Part of a small language model's weights.
Size: 8 layers, width 512, MLP 2048 GELU, 56.6M parameters.
MLP neurons of a small language model. Each row is named by its layer, matrix (down: output weights) and neuron, and shows model dimensions 32-159. Each number is 500 + 40 x the weight over its row's rms, rounded and kept within 0 to 999. Numbers have three digits each.
A block is one neuron, or neurons of one layer that tend to fire together. Before each block is what it responds to, as a language model described it from the Wikipedia text at the highest values.

Responds to: Passive past participles
L5.down126:480437485474516428520545522507505492516531470535479464449546514439532506513477510517457548471470519445482502474472545467511515526504480535517465463519551549523506511531462440490502629466528514528468574486462490505514545526528559531527442505532466484404545514516404491509508494539473522465494440529522468513478495480539447443559461543499566499511530443433469426503504544474520514472491
L5.down240:515545495525524492470495579492456481476548454509483503512526491575498429452513446471422525512535491525527542464514498568521534527515457451461432479504518496490535515535520515410450493549502516520445504529455485540517547475500501498463525574501383493454590543455508479488484503525508506516480474479514517533449528469481530542492519443487535456500509543546547495493459583432479450484485
L5.down724:527478517434526460539509607560550416522510498512524477578485485454574467517473490496452519551551507445483523494474525501447448519477488489364500577498448543488529479516507497506549491511470520503387509445522461461479543512501489564482500474535550532459494522423467452499504488443466558510477517510519487548453493506492446580519457487456454414526557546467559483495439479498422522468577
L5.down1185:518525536498479434466512502497491462477480489609511503478466503496513456480497518509493557518483443520517561521546521384564522562491515501396467521425489444431559471537496451537420474428460511422479573459559493494454526512516476524470484514509521556461521467514517488511455564515559605516498532538499428593451496550455543515503480491462455464495470589464491459476405458459498512493457
L5.down1203:566456493571499543527560425505535473491501506523510431464560500473554488443474556524551417506550487530544507500555494507490550516462436445501454574534515501443570455523485433491460515513549496433400546559516486467475431476490423534449511560450517445463495490531518516529478419499528559496513504516519558487490492448472541460479426493450494581527441576545427521425444560505532550488441
L5.down1725:503518410477491444457522509550495509479485510506554461520526488496527475441537555437510446540571455526488544485497517561502531512496509520480472509455505536487526537578462443539573565595532506468519585547473496500452521505458539408558576579497424474517498506456527504443546513589481543477470494492490468485445527560488481581482482568411484473489576559501515551496407522534520520486492
L5.down1765:445541506500466526476480531496501499521445465424481457465456460440521445460483494472500474495543557583472483524557470483475506432571488482487506498560503493447528487453436445500446531492569587557470510480527522518503532527460476503423467434581497467489494610475450535444501518471506502510511526561565486487504530518520412486475494525449503457522524565500527480481537462516417492436477
L5.down2015:501534456459473496499453454505492494462506447489547476525453552449499507508563430502559529503575519502521581526484591421487486472451532496559518561482491561529477404445502517485483462456435492519524556490547512525496580561518518508512495508492447492507491549527463464460512419497558489483458469463446591517467449526521472501510538516535474483517531519475484528565452459515541532526461

Responds to: Post-verb adverbs and auxiliaries
L4.down2014:473441548477539540525485430501473571497545509540458479476453473534549482538477546459543460439549499482565419491570542525553541570517475547471572466498419568473446492426504508512502520510382491468470530561479605538478524477408456495445507525452480454444490479509477565509571454516496498464479532509535531476552464580501582473510471489519511414564502451459463467501441506512525636500498

Responds to: Predicate auxiliary and adverb slot
L5.down129:523484510469449583496470470464605529461469507461519456466479488515435565486523440515485497481479501488513464454559471467453470448486623527498476507484517426400510512501466532456517533440544521455481419475510512498485469424512475572530395496462564557477454518528445517485503451513622442494528530508459468601543540479510480464524482506475509457554542464534460493482553466521478574486439
L5.down253:492438518498460540500474524509508528522492516563479516527492452480530501539569455500440460468529509512524522514441460546538445552552498508487508506520465518588507375558511529456442491534532526508489601477467478487492512557446537477548486428505475482552506541547441477488456573527517471471465452454493473534468529426542512483552522449429506545562508533468486542516511444474487590458413
L5.down1197:454461463476454538477462495510481506493452473389528508452537482652517515565473557491527501471488463484444456525478600555537506442529523484490503492546481471524476456527502520479518552429514501497498478446473480559512461450521516535487453564446552510501544563561486519520473524478529506508492533491530496396552486495500416501545500554488583480473523517464489424514540480514528505511436
L5.down1267:526554520574408487501452519502491460454526435399533456521472535445462503534515540553580481413549484460492520519460527506466489525527468498393454497535531515463468501417511465547475498533486512447525521446535490506450515559619484489510470493505549520480514525461528492498520505454517511500447546463534545437518541467483496450531646489494502522465493490502482502466459467494520531545448
L5.down1318:489461437485453467508542490595541425513449481450558475549468459524518413483496520479507516517505527521430526465451559531517475469467545486523448538502473473540497480522538420511462490563525460437501497484495393462447507485441489498475498524460502480458587549514484440490476507472502503554490539501544481550488459454465496519520498525470544484483482543501519516463507499457497579503475
L5.down1360:548461538457410505563529462527400520471456437518535486463501501471557484579473490454465429457524521455477504503470471529525449580497545454468467589460521474437624530513445531451462437477509550506495507501529514513474429463546489571528460499556479462477474495511488481538499466490526419519454414553477497473520484471485527557561496504531524581513500517541473510506509523545516486555482
L5.down1661:499416536534594470517527449498490535474502522435506469576562485481481516508480560514528447441497458560562512450514477512477406530470533495510529461556484453499554480577472499513497518434547429440512432464483514523565498509467554438535491435520484495507504462553517478510489527521550526493450537433555476555522465503432461506421508475505472553450468559451498497581494462475415606555511
L5.down1811:511507438542477523586527457496534509434463517506498552484405501529486429474520499446469416480525520498493377457529560540476442523540440501511459503489484512497529452519504450488469538557482471522436521535508439564523540491546532471495490458507562522482463513452500581488507485522539495503498494496551481480499574534444510547546454489536416490487589484453520473440484447484513494491497